{"n_layer": 23, "d_model": 160, "n_head": 2, "n_kv_head": 2, "head_dim": 64, "d_mlp": 960, "vocab_size": 1542, "activation": "relu", "norm": "layernorm", "norm_place": "pre", "norm_eps": 1e-05, "positions": "learned", "qk_norm": false, "attn_scale": 0.125, "bias": "all", "tie_embeddings": true, "parallel_block": false, "init": "normal", "init_std_qkv": 0.0421, "init_std_o": 0.00695, "init_std_up": 0.0421, "init_std_down": 0.00254, "init_out_by_depth": true, "optimizer": "muon_variant", "lr": 0.00763, "lr_mult_o": 0.976, "lr_mult_down": 1.5, "beta1": 0.95, "lr_head": 0.00671, "grad_clip": 0.5, "warmup_steps": 200, "schedule": "wsd", "decay_fraction": 0.918, "decay_shape": "pow", "final_lr_fraction": 0.05, "batch_tokens": 32768, "seq_len": 512, "doc_mask": false, "train_tokens": 191200000, "steps": 5835, "dataset": "wikipedia_en"}
MLP neurons of a small language model. Each row is named by its layer, matrix (down: output weights) and neuron, and shows model dimensions 32-159. Each number is 128 + 24 x the weight over its row's rms, rounded and kept within 0 to 255. Numbers have three digits each.
Before each neuron's rows, "fires before" lists the tokens most often just after its 100 highest values on Wikipedia text that the model never trained on.

fires before: "2", "1", "3", " the", " P", " "
L9.down156:080119158098120145138106116123149130152096121165156134165121133125151119153061143136069128103112130133144122118110089111149116157126090115148132077129122145125100121145139135090131135097122156175138108159115146134130146163146141122164150129104118132139139122169123137088134175162096141142136089173135192101122144116100081107118092180119133132139118155119137154129149154076113071146141

fires before: "\n", " He", " The", " In", " B"
L19.down650:129097093087102114103133103140124098130140185137150125136123148082132173120134136129114167113120089149104115166124082118116124072181094098101123137121132130126136153147147111105127139127111140144141101112095152108168150124140150117125080136102170109140154113111133135120126100098071154125132147165083147141175127159151174096133126108149101162106141132123176107122134156118157135109126

fires before: "T", ".", "i", "^", ")"
L19.down893:114105134109164160162135155113108114174086106150127080155130165145098162135095144131137059163162112107171149144111196087137109121111118126106129092142119140126111115160132119141115129113123154145139129107132165157138109125136083128105124104168128155161106137148192150084154130103129121170153135116148139146098103105123088132123083099127084129133125136117108120069139141100116153137100

fires before: "E", "W", "N", "2", ")", "0"
L6.down945:095103123099151129110114093106134130139148147138154165152135136098120119132138109158134122118126125114115114216115090157107102124076163128106102087167161102121126116131095119104163124130135154148168146147096116131148096120104098154129120137158107127106096147147088188119125081154162099097146118148181123120095144115103158169102120111173100120150092151121124082103129142099148170118099

fires before: "″", ".", "′", "{", "uc", "ork"
L19.down543:080101110186107088146135133159125142163121102155162123127141089088102120132115133131081132109161141140144089123104146122139141125140122106146155103146158097088112117167138127156120104057121146139123139165180205127112168125127132105110138112116133140105132097134083134114163105137112087120146146167137111138140130135092114125095131143100166123153129132165128108112121125099120153123112

fires before: "1", "0", "3", "5", "2"
L19.down302:088143117127124130134136125114105121142080155109114133160148121123076136173156153132164157123130092107147126142156165098123087153086167136067110166085129118111114108150092132110148163171123144134088159129103055134152119121143105114155121118153119084152118096137128141092147141097126143105116139102136157144121110139143172145148125124138135136093150093173125144125150147120142163134104

fires before: " ", " |", "\n", "°", "ation", ","
L9.down453:128130133083119164107112123107148184110130143157143117101157141142084150152096108150190145130115146127094133136132156151104120136137144124135130137154087142141151079106129121149144112112159122118149102144168123079141101114112123119103161153130123124116132092091137158138130144173153100134138135130114169102128134109137168119131159119143096111133134171157126108151151096162126148121109

fires before: " |", "id", " ", "is"
L17.down359:093151096085125124108112127205132132124081112134121151161160131095122144117146103115112134126130130108107064142128108148119134164131151115119076103120154150107166083160152140145109112100124127174108154098147151113118134163172139098112156144145149164160059135106117120144123105131098111120127154152097128146133141108135109167154206137143112129097132137115099133142120127115132118073128

fires before: "ed", "ing", "in", "e"
L6.down276:091125153119139138055124134175132081128162132098163153145131106125099123139121142141114148141165126115090164120094097116122135126142148073156126122125134118127094086095103099145172120143147144128181138114141118121160162114112134130122120125077130121143091138155120135128082142155075109163110098132125123123097124099175133129142116124109119118137142118136109094171135151143119153184165

fires before: " ", "\n"
L2.down177:165125094099148123125148112133131124106123151125125076136079106131146106115114102141130124136162115127128160122144120131094132109165111157072143132152087083090131092157118139131127153113111112143064134135128158165114141152133132120167148127153125147124080120144093107107093126154161159145149117128141111146135139136139176132148148122156102146118125154166074082135109175123135131171085

fires before: "1", "2", "\n", "0"
L19.down716:102138125089140161142100132116138130172124163112130110128125132158147157169128115140119132081132134163114152113177111121115130125156139088144093102120132102104151109175118134104135123172134076104100086113103116101138126147118164142103137096134109074108128080157133168133077101128141091113114106132134144115156119144125211170138099139136108152131151120133167132161137118141157144145146

fires before: " ", ",", "ost", " the", "s"
L6.down759:160128092160112151115115117131120143165146127124111107140145117133134148112116123113126149196106117115130136115126130150117119131124150125130146111134097124145107125148124116119131083122114166128129144179093108101129098146088113151102106121092154140126122147091116144159154101133123125136132130112129127134207103093103172102102196162109092130125180126134124108125155122164130111086183

fires before: "0", "5", "2", "4", "1", "8"
L17.down244:136122131167122126163118138133074153122130176162114122142113122096126085114159148109139131091166102118121120131086135149152120107111147138117145106135129139131119123076118126120117156122147122168136132108131168170143107120132115102147108164112103161129090152162118138155117163111109094194119103103126160108103135158144151090125130149073159133136132117166093143116149127134106135113145

fires before: " |", "|", "0", "4", "2", "R"
L12.down871:128134135130147104149135143154121124110148170099128114152127119126152118115138115101136129160158130143137110153127138108122145159158061125163193120102126109120168113145108122104087131105129086133167095092105112115134098091138134107112179113112150098109142132132122130160120183142108149191127147108123116126137123127088107140111116138159115140154143174126137114124127091078074125184159

fires before: " ", "ad"
L17.down377:138125103105103113109105100164141147168161166116167110115109129135111134149165156119156127121162101160106137135102137150108140122096120137123139110115098156070095151129116112124166123115156125115120090140099146142131127174163129112119136141158125141141119115151119089106160094176134142099114100128158133136158087148173162100098107134144133093116143105130134104114143149172147109094144

fires before: " was", " is", "al", " has"
L2.down225:177104135138149176100161071119127153148081109127144146124067139162150097189120141138147088098113114110099128117095133130153137103147100135145164151102139177160113179110125113109175134148137111121110127151107124116089094112123079140112138102114122099160122142137157137140110125160163103104118158135142152123098096089101099107142124141121093151080124143124123140126127105128152178123145

fires before: "|", " |", "|---|---|---|---", "age", "ed", "|---"
L13.down78:141095139170165111160136148090122130095137079129127160127151086108107147075130163102169163143103136160101116136155124059106148143127111134131125112152102121142121134105107140120121125147147097127143105116104083128086143122079104127118165152083148088130113133133162153086124140143163120127092127119133077167154148108148102146081133145116156104122085165116127146131141146151136122150143

fires before: " |", "|", ".", "–", "0", ";"
L7.down10:107136153141150133129113138131080153137138136114082140100141113098125135126093162125132186114112131139155142140079129121097139139135135135138149149128113140136106137130107136141131109174120104129139180097133126187130145116091131120137119130126154075122105148162092167137134083088097120117124138172101100144154120114125125126109137165094139142141139173124094097094133160124097065185130

fires before: "|", "\n", "|---|---|---|---", " the"
L17.down87:127115129165105119105166122166111164130130097123072129106110147121127118120165128137128125149160194128129113164142137151134120145075151102156150120159133118115144131150132107118111143142170098051099126064108132143114092136165135162099134165128135144117114125099113140134107148144112128133144094138123109145134090148122167133106158146077120084159119125140102155097105143126148120111109

fires before: "pe", "n", "c", " ", " Com", "st"
L6.down741:103128143083134123144101110175132106182107152121110107084151134141160150093138155136074141133133084095174153121099148128141127137136111179113156109133151095139163127137103093129110106139106099171131151157144111149091130136158152113118068191177161087136116125126133128107128120150138103142150166137127113126094099151131142122086135135147133094153156101117140118119118126143152080119146

fires before: "ed", "ing", "ement", "er", "ers", "es"
L19.down431:129114101114172109155133138121159099154102127159095126089150112139164101118087118103128181123135122117116153115153156128107138150123153098111122139104087118166122127103120102161102123139124128108134136176064143172107150169085161131143127063170096133113154127150115148156132116132157109117123136120146093165142119143147151154134151169139097129113119149090175118093135126109165104108144

fires before: "1", "2", "-", "d", "i"
L12.down922:176141144114098122130108098119108135148116138129113118134111123116102126139168156093122112145142135112107156109067157096158088135136147101152091169117154112132116158098114145169138113158067144142160136154191149126080143134109137145173101129121118156124111125109114148124144127129140153112152123125181159155103156158141134111112150130104132111135132146091161145110141149099080097094153

fires before: "\n", "l", "d"
L17.down790:104170148127125093099136104138145139121126118151123186156145123105120111159113203098127171162142142157112131142103103134189119115148131112105166158145130123122130078124151115124092155145074119087138117101130111126106111126150145151114090123128159126131141107120129145180158127133102131122112172172135149138110098125108134136113102155146127128156156125123151119125120135117118123068151

fires before: "ed", "ion", "u", "ence", "on", "ain"
L19.down186:114155134111136121171092099115122119150081119169117148143149127132129085167070107165150134123108160113151158119137112151126110135126134117159122144142122136132175120119133150134112127097163129134141135145108158100131123143119162139133143123092111100154139094106120157105076146092119124122052100146104103122138114119138145114157111149144081102165094149070103142114104148131116123077179

fires before: "ed", "t", "s", "ing", "ted"
L2.down357:065116155111110123178126110142180114189157145116111089125158081127145151055136126094131103156139135108137114077125106112137139144117113169109099154153118138137118128127112140086165133123161129118148121112122122115139147133156113144104134126119132166161119176142130148129119113124079141115138154135134132085118119179141137098113133066115140100145117126143127138104157125132121092145118

fires before: ":", "er", "re", " of", "e"
L12.down358:181121155115127145081119128124108123116142131158187153136140165109134132102181105127086167159107128091135154157125124134146118153134130130101119111142153162123081139170100133104121115100148109141126119097150135148165118115135117089130156163162119155136163130144131129120085168120094107112170103115143129085140171087149138149158089111194126144140136117143117134098153085125108132137082

fires before: "8", "v", "9", "f", "ph", "1"
L13.down705:112140138160134135119169168138146110126122098116100113132100147119098123128088140094086085108073119152120152116138092102130178119166141107120149120148128162148113136132107120101099136163143125121141136154136125114111116129104152102174057119179102157169079127118174119112109124144106115105075140132152123120098121115110139139108096136146135088151156115099156113146116130137149116163138

fires before: "-", "\n", "et"
L6.down275:111132134125144145131107146150132154150139104131121100147107111150132109115112169176127141150138117120134154126142087111180131115118117164123076134153102132156111158098108112116148091138147120104137131102130126132150170118158165134132172132134158080107185109133117111130090131127148144149120153128110082093097113109149116103114113179139164160125141146148090065122102094137106113185146

fires before: "ing", "ment", "ed", "ished", "age", "ation"
L19.down330:156150135069108123091163174173127164101076129098146180088118118106129159116115138143098138119139111152096142123086114087177164153131161112160157135118105109112142159110137098152136141165143089084128137132120099125103095106103147150107109116116109167128083130116154122134128151098143121173134105144154111149088165145170128122128155129098130110092131104117108147142159127116150150129105

fires before: ")", "9", ",", " ===", "===", "8"
L19.down562:163080123137129110141131132152112154145144145107097107167108119097125107148192107123139130075118098141149147147150092141147123126113116122163077099157149190168075161099126098126168083141127136139143106103085105130175148138128128156129120131090092165103097113108134106170112105116136122162115130173113094081147163120137149146165119126102140105141158116143144112137121088119141140164128

fires before: "-", "7", "8", "1", "p", "\n"
L19.down196:116163121146115142158143118096135141105150125132105114157137095129138142064130131120101161124109110122088104070159131102166102149140153090166100119172157126131124153117154122103133155142099121145114130135192103138120152074099101115123136143177111125141164102095150126139115147149159096117103124140115109102094122156128102147127112157139101129125149152159128113096123140162132168109144

fires before: " |", "|", "ased", " ", "ase", "-"
L13.down700:154116126134108099136131148117120098113117172139135137111095166139093192082138159071102124185113098118120188129129114140126129198139110103118114128118119178095129120110150120120121108173117096112120161103108142146104155125103117102137129102130133072116115129151102115120127092100099127136132130133153131180158105107155168102154097146123167129098172119127152119131168128147095100143087

fires before: "2", " /", "are", "1", "3"
L17.down450:126153134098144112142090172088103130120119121137139112101144110153176084093149135139094164114125132141171172149127147143109132160124105104186109139114132180147100108108105093101146117163114160067104133153133127164106124114139094125144128107148152119118119119140147116096122134141096098088118147146139135107116101121145193162150169098124126126103138133135092120153154086080125109153135

fires before: " |", ";", " –", "."
L2.down610:099109129140130134173118132105121135120127152131119108134151146104125164137106117102104140141138133115158107132156110118118115131095111128153130120070120142131115159157101138173143132089156150126120128134128101104131162144087114102162143113141149136100078130137109107161164186128121125097174147150089128161143125178144124153117124078076143127141137143181111111104168109075113148123126

fires before: "s", "t", "g"
L2.down229:108140120115121117128151126143164086170125164133149103151145120094145152134119141115111096120135109175162140124083142176144120174096135105123121143109104133109131086146101125112090140119086127147129149106101111106123178124131148125086133111070131129144132156125114172133136150098143135117147156130134083156161133154174174128108160109128078121118152123116142162082096145140103131112140

fires before: "\n", " The", "6", "1", "7", " In"
L19.down557:112145158134180095139113133097139153071153129119112174071150138117149129121134098161136169139149122145133125151124116109116136117182099152123114157091098153135141134135125142139103149068113108124142150125164165141119093109079079164139120082138141149099113164111114120162132129119125127111089129133157129155112133165123113099134111105141135130184180126130110100143092102127149153157148

fires before: "\n", "ced", "ts", "c", " s", "way"
L2.down913:091121111108109146130111095130146109115119125103171100122092134153119098155147151128170167160122105112139137140098122099142132098144099160091128134146105142160139092108111152092126114147114124135094116131103108136152118093158125132092139116137103140101135118143142100126107094099140152064148202149092133134113102143192113111146123143126118171103165095135141123135170116102142170123163

fires before: "1", "9", "R", "8", "0", "E"
L17.down476:101153162139130146118116120181124145144179116091174101174127080120100107119129069171120117122152146140130127120169098062127147145116134107122123135096150124109142133112109137104091127155106114132130110148144129146108120141133124100152152141141153177121094139098115174170095154128137135105149110122118140160150130102076092150122134093162128159127105139109162100125134092097127097134160

fires before: "ed", "ment", "ing", "er", "e"
L17.down201:140108149167126113104151158131153110147105120150144158129104139094146095150114115134122119153080132126127133121132128137151128111141141111136182102124159144168171117166128106140110094121124120116147091186103133103067071134123093112136089182108108083119076141155145101130141119134131112105131106156088106168082131133168126123122137169137162119100134130104186172149153127147126118104132

fires before: "1", "2", "3", "5"
L6.down608:152111171134085127143151140138159118096128181130116123086129130143114112121131116114132122125133126110087154161130149128129128116121132161128141141115148125095068163141151137174171112129130109165099180101150144166116119146086140143134138090052138128133141163161102111118119132112099114122105080162116158128115110154114127114179090121149161123084106123139155164078135141097108144105153

fires before: "\n", "ious", "ed", "al"
L17.down429:109169124153132134123093141108145146114094150128111143120129097104110102152099156102138148096135186160138143133164130098100137107153153121127096174119127127144136140119161081125146118154148109113130176137156109136133123173091095100090112162139115109057132150120124163151122125107134133115172084110119108148100155151127121093145153117154128168124141150142120133113128119103098085136129

fires before: "9", "0", "i", "ib", "u", "e"
L17.down386:155175114158127121122184126154161108189117123121097094134128096127133119141141145147156148150125114109164131130176132107144154118096131164140090122169141146104128122077107123150108162141138132134151171133103167102137085125116096144141125144090146112113119138140128146134132112135111082162106118123120136117118136095074149128098101132140143161090139133092098121122105113114184139148153

fires before: "y", "ry", "ist", "ical", "n", "ri"
L2.down934:144088096095171135129124150101140105139136114118159080099127099126113135132104134096155151126100114171120147106149135135127168099147115143116115153151098101142179118132159125142114114142169140095148096095161116167156117155110123182134148158127149092127104105114154142102140125099114171066120148127135142113143150157141117117105120086137154124111157105135168115109161136083150079113143

fires before: "1", "2", "."
L19.down185:098112155099141144120124132119110078117134099155137103134126179173160135168141133130101099096164125144138157117165152124086146113134150097120154113125157149150153129093160137136115159173140112159145132146131152113121120129116120144128110112146090134157135072074150118132110122147139117143160120179120147117085118138059134126082090150124128156125128138116150136100131072146104085133126

fires before: "ent", "n", "st", "or", "an", "t"
L7.down786:104117108110134100134095096142160088144184149076124144125159141141119096150133168150141148149092136153151084132097112110100112115070143136129157135133161174111124160140124153139157156150095089157105143138120175138121156154139122140092109189146124127117143158114125173097155124135142088123129127119128113145104127095120136169132129153153117122116133116133101138120141120135160089108108

fires before: ",", " –", ")", "–", " (", " the"
L19.down125:111150135140167131107130117146125090147129098097151156156137144124116135119149077095148125155108138182148152102123127101105083153109159122125156119107133156139149154093146147093099126108133110132112120144136184124130170121142123137140120148095147131132168120138140132128121130112114135156133138141092135153101170155146117108150087109111103111101146152102166120155082112060160096102147

fires before: "s", " |", "|", "|---|---|---|---", " ", "\n"
L13.down325:112116163130142096132077149111146166109110126146128141137125124127156119127105091170141138112105159130141088131160099111118128080124112086163127140139153125160180126161116093123143164151144117095143137116131109145144072149117137102144128103157148086084130129144141109132150174122121132113135116158122095095138120125119095078103124115120151138144123079089129134100145123143134149133101

fires before: " was", " is", " has", "al"
L2.down762:145126123145131130108189106129119148146091153095151149110099150186185118126120150144148084085146126115133102147112142132174097148178084137158143161107166147123097128112110124095137119161140093105114112137116163160133072104127123117139153102160112090150121147118153158162095119154175105088107124115163133135119105113113110149131148130153083124102131141161153137126133135093130184129145

fires before: " |", ")"
L19.down521:099106136143144067116135109160079147127107102113136125151130130111117123126163129109121110148139124093160107129122142169150181158096154129167097099138147146118114131090120142097138110133129132156164124105101101155161141149101181121142183083137121118115123107141090123146114105148113080097121132159142124079137175113183119136097140095121098081115137140139158134098178122092107097128115

fires before: " |", " (", " -", "\n", ","
L2.down820:098172110092149111120115138132102104129136097134125141116130121083106104162145128152119117155131147104130101150136124167114137162088126169111175185128106140119088097162137122103185131146109094143184122113094091089130074108120179116123119156128111130100128123149113079137149115111094117143123079130166118077125166161138113148145166124169124146112121137112150111126124144118131156136108

fires before: "″", "′", "3", "1", "4"
L7.down730:108171154149134153117161161107157128140112141103145146130169146128125154132184134153100132142106127141099132160077101106161133092156130104149130111120109162139139151128151135122093115148137115089115144133071122119146119173123086108142146110148099110118114134083126117165115108122113120152113167096114128137134103119150124174122085089116137182145157097124081144135093138169146147106077

fires before: "\n", "le", "ast", "ild", "ad", "ff"
L19.down746:097133144166154122116111154144131131176102150168128136063133112116085129118135152121116162117085162133126106081105116143148115131147102092121126164106116170109153102160150089125147154130129116110138153137141130102126145116104115123128113115151094123140131086161126171125141115100131106128129120102102135159134121105104118172127129139168137186112137098092106114084133161148113130138177

fires before: "8", "9", "7", "ine", "ague"
L19.down687:104138129118131134156102118141125099110148131145142111162123132110142082085132108163170132107080135106151093124127076098125088083122203103120114091092146160148137132149092129149131172097166150144129119152129110160130157154066092100100130125073127140118094092143139105154136132164138123126134114158139116130137168178084094129156121121172106156171155146139129111130138138129131122127107

fires before: "ed", "s", " to", "ing", " in"
L17.down538:112138133160137128124132117148164092116130161125098134128144141126164145128140167135097087108084132146163150094102086150139104146151131124086083112113149122133138076099112118089106124186141160136142146091130115151159181158121162184110103121127126104110103132151132148137124087138144129160136153113115117122120129170100138123125123149111134106146144139120138085131097118116141128155159

fires before: "0", "9", "3", "4", "8", "1"
L17.down202:140127126151145120151156129171125094177116144113117132128114178119119115141181152131092092144150095122155120155156105112109107115144081142094106130120128102126143102128086083132158131133124153134151110139110076091130143129149116088116119156138137128134102131182129143153122099099067092134148162102155139104129133105090128076129142138122107123132132142112132141116129135157109150137120

fires before: "ut", "u", "ed", "ue"
L12.down645:110160145108189158143155105135106110129175117116115124121136113074163094142130179131099141129116140103142165092140146078115111118130118119129126122117133169102136141146144177128154149085127119122127169140122143101105106136135174139166107130099129139186118160116108157124100147105131117118126154097158132126103129141124107112172115134129137140159186103082091136102179102111101090147160

fires before: " ", "fter", "n", "m"
L9.down893:182117143124136141162144154110138148084117133154089138136114093150136124121112137114164166113141123115143104099136130181140150144129111135127123126160077155157123126130113142156149083112142123082117154139144124087127127099112140108133157139150085077123086096125181136155140105106137138081120055113138120103133120087161139143104143089094153191132140154128071172162140139117147131115123

fires before: " |", "–", "0", "\n", "1", "9"
L2.down0:092159127115122139179091078141146105156142123142096092125109137132138149120157116098146139146144113107141138147133157112135151115119105104145145149090124114064147103146108114104137118141104150171083126121101136133102150109132146129130125110098151134077133167129072113154173128126065153166105137120123134100131154160106126111152175121138155101110085113117183123123159121139114156149117

fires before: "0", "s", "\n", "1", "2"
L2.down417:082113132138133106134103182139139121117123155182160136152097079166122158107143111126135143144079167145108109110143122103143109092148112161105127108112128121173112131143122128121155101100129105105170148146130118130099152066100115130150105132120155123141120147088132114149090135148136125123113125150118082171146098155135080140123120127142141094123118114167125137135087125148144136154159

fires before: "–", "1", "2", "4"
L19.down617:096121118103131143113099177147151133136106126138126141142118120137118150148104183125116126143085109156130135122143119121117121097107108169140119119142152166130136115113139131094121164129135105122133107143106109138089124144132155118067122168101108117134132122150103146131146211087110154135164148122129138094166143123166220103161122140092126105130126104138124121126162166120116135144150

fires before: "-", "\n", "|", "ly"
L17.down288:115125119135117149133121112154135151161123086131159131149139162144165172104132153175145133171106152140108139114059162091139075109150131078113154115171101154114114124077133112136122088105121127094128115104134104136117124099138145165158147105156147125149164150129167104154157135114125130115151145131123139104090151119131141164143142146077128111140126121126111070077154133162108146150135

fires before: " "
L17.down914:096127132102111115138077123176130148127139157134119132137133114144158109139129114116176143093173133149082132116138130152128096086117165118119069118154138137126125118088133143097135142099150133125164136102129165138095141133115156129116110122160082139130105114146137152117126076123108101114093132107139127135133130195152156119110143144161138142097089103128112117107121131141086126125173

fires before: " |", " –", "0", "\n", " ", "2"
L2.down432:134104123107117117126095132157140154123135115097153142138127141083143189093140127187144152127153135162111078101109129141090083118094157148139170111114124110128110095115130154135107117136130151144139096114134150147120133136112130136154135153143191140126159161104125134155115125117131128123136171169060124157127116120169078118123127124118085078091149136163115155139134087097109179113153

fires before: "ed", "ing", "s", "ment", "e", "b"
L9.down710:126132118153134158115110149159149141113137124101117125138151115157147128081078146158112124116094147120177147067135122136175156111134104137145093156097125142130133129180097134155152138153106108142108124112104162155113093126153106121133125124122142110138123153127094163142114081114130146104153129111124139090106170173181133092189129113184118099143140105120136129171136084072104159118131

fires before: "-", "\n", "od"
L19.down922:149105132087154100149177141077103121111155135091101108053188130098107127123094137154143126147149081179098077117140119106130134103174137137179143098138125093116135113117136113128142173140151098137148102143158136114137143140163104132082167135124141137132148128130148139098117159131130159139125160135152138136145116112123151094101142110161145135157120152153152086167136129120139116135119

fires before: "u", " he", " the", "c", " they", ","
L6.down793:128113082171115109157132146142124149100139128070153104102138152142130125118114104157111138108101124161159103103124155091089123173137144114138130119086144115139127087124160122117154129123142128107154137092226135142133146108148106123148115184121146123146096110111134146134067136140148133142124097143107143136123152133150135085151124141099140113152173135096124115132128145072162107107139

fires before: ":", "2", "1", "•", "ed", "0"
L13.down100:095105128141130104124073109117071128148104158159144122159109158110112124120170143142106108089116159143125117075110094136189158102157139161139133144094104131137116107116142118155138160151106146130094136116144148093130123126136143189118114159128153134171148155097097118126127144125151121118119161164112080143108124166183111123131101145141128148137105127137113095124115130114187137131122

fires before: " |", " \"", " (", "\n", " the"
L6.down772:135108152141117105134164134101168142122126155149093071116162124137137107113132097125112107148135110098093138141168124106082127132140117113135125132144121110183131122103116112125152166151121135134105097179139152151124130157124181166125155118112132155076164129136159118139161155092120125073094133107109151125129126148124121088140135121083153139136126065113103096137113162139083101140160

fires before: " ", "d"
L7.down106:091123120094112127113122121167111105176133098075114145136117129102155164124130122152137135116149129167138138139138129098122116107130099150152096119145137154109176111113098136109172136144126109107127153114142152090119131087117143100132134166191135096169155172137119175137096105136124146173133083091147103102116139114141184187108136088112131134113096144113126121089155152135138104095142

fires before: "."
L17.down269:056146102146124106142102185140133142143116152145162113100108155168139140096132121139057067101142149142150109157130136132106123108124083116130165139152134150133130106152144102117138107124131122141124117144126166123106084104129099143111122155130147143078104134202102129118116084099117134099142135123134096168111148158144156137138122127108148123124127150099113142106121132121101141113113

fires before: "\n"
L17.down759:108124145100135097118125133114136088129153122115134109129144109139136095110099137107128167122139120150128100118154109111138101132098124168165141112099151098154147132110140062173103170083143104140062140089080119141146155181144117127126140120117199124111190157141122167120106147149128157122111118140141106164091156164107112081144129127146138137136140124117161106090143100110143116123133

fires before: ".", " of", ",", " and", " for", "al"
L19.down732:127110140123113154103099116168115123086159072173155172112120118122149133109143183133151102112129093118087105142162158132077088163137123116129115164121137137153128096144133140141100160130127111132091117127137091102166125136107145106140128107148145087076132164145124094168130109143158152129120153099098157163123154077160120154095145118151130133121124138114112127129117099095106129105134

fires before: "st", "n", "d", "f", " of", "t"
L2.down896:130108143106147161183120130164135109136150146087169097136142125133101173137138174165085122158120114072147116149160128092161105117137105144164112117129113148097156108107126152130147132126117126145122172114102102121100117144167117117150127102138127115155096126112139160143107067167137122187112120079109113149093112137110133137137118123141128146126172143067129119135146073123127129129097

fires before: "y", "im", "ied", "n", "ies"
L19.down225:095105138111146156076140141097134160147161139112133156128147111141130101153155138135145171098131128147150137171143139134132124127153088107155129150116131104102122127082146165138142131162087166103144116104130130174136139114096113130118121152120156145114116113142107060117137130148164140097139160078136146122119117114130108137099079126153135117176142163169148109105103140127099131085116

fires before: "ed", " to", "ived", "ing", "pt"
L12.down703:103138119120130153115089162146111146164105093127121081127151139133113160145081168124179145139102116176139108119159145139099127144118105119142129143146149042151090167138142101095152141090133079122100103163146099155119124134133169122113144127148127111154197096115109162132117124106106117123124122120088127150153122132151138094138109162088114146106119146103117109139159130124142112103179

fires before: "6", "7", "9", "5", "8", "p"
L19.down508:158153166125150140126159119112164119062111105143140171106143131131106129162131149113109090095143113157127151138132110130127140086122117153136163112060114103138102112165160145153110121114112116118151091158139128126178118168129124085158110153114076119181117131139136113145137135130101092136144120187106153119132150123144124118128139124110146128132103114135087166103088145110124150115142

fires before: "\n", "f", " and"
L2.down365:147156109137140102124148144159089131132105147102114122120092124127123127124176076182161156146134117167169136141111134102132147110105122121097101110162182132170177148121130131102115117107147091156165158099150133159129142159115140124072124120099129109103174125120134114124131125087117126082163141095143087148145107162133101072137095112118114128124110144150134144126174118111158134155115

fires before: " that", "ed", "|---|---|---|---", " the", "ing", " on"
L19.down137:115102172200157105153122134108140129159140103172104160129131123154149147141119137122134126107124175131131123130103147106171151117139162152142133109099132168122133119098112163122110108161134122127173143194139115104122106124145138148144118117104117118126113166139108163075111097126093138122106127131056107141106169158098113117103107154116119100136105120106153137147126118124162139149095

fires before: "\n", "al", "c", "ite"
L10.down518:085139141134162077154116130163126161129118112111158101159142113081100111118153150174138166109129143111180132092161128090121119149124131106107149124122165125095118150087078143150105140145114133098150135110172152134134100136129090158134131140121132088095121125084139137110127123144168154145153152163086107124092152159102082150139122107116163175116137167121091138118124107134114115136136

fires before: "1", "2", "0", "4", "3"
L17.down704:102113151116109104161154148132157102103152127107133104114148113103084116163143168147120146115175130138101120158127116125136129117135126150126082124188084158144112159146139103140158119151106158107101160144154114057091109116120160126183140100133096135114122178085121147107098132156158116145114133102080159103161112100112107133108133150175132140117137126149107141121121157114111144164095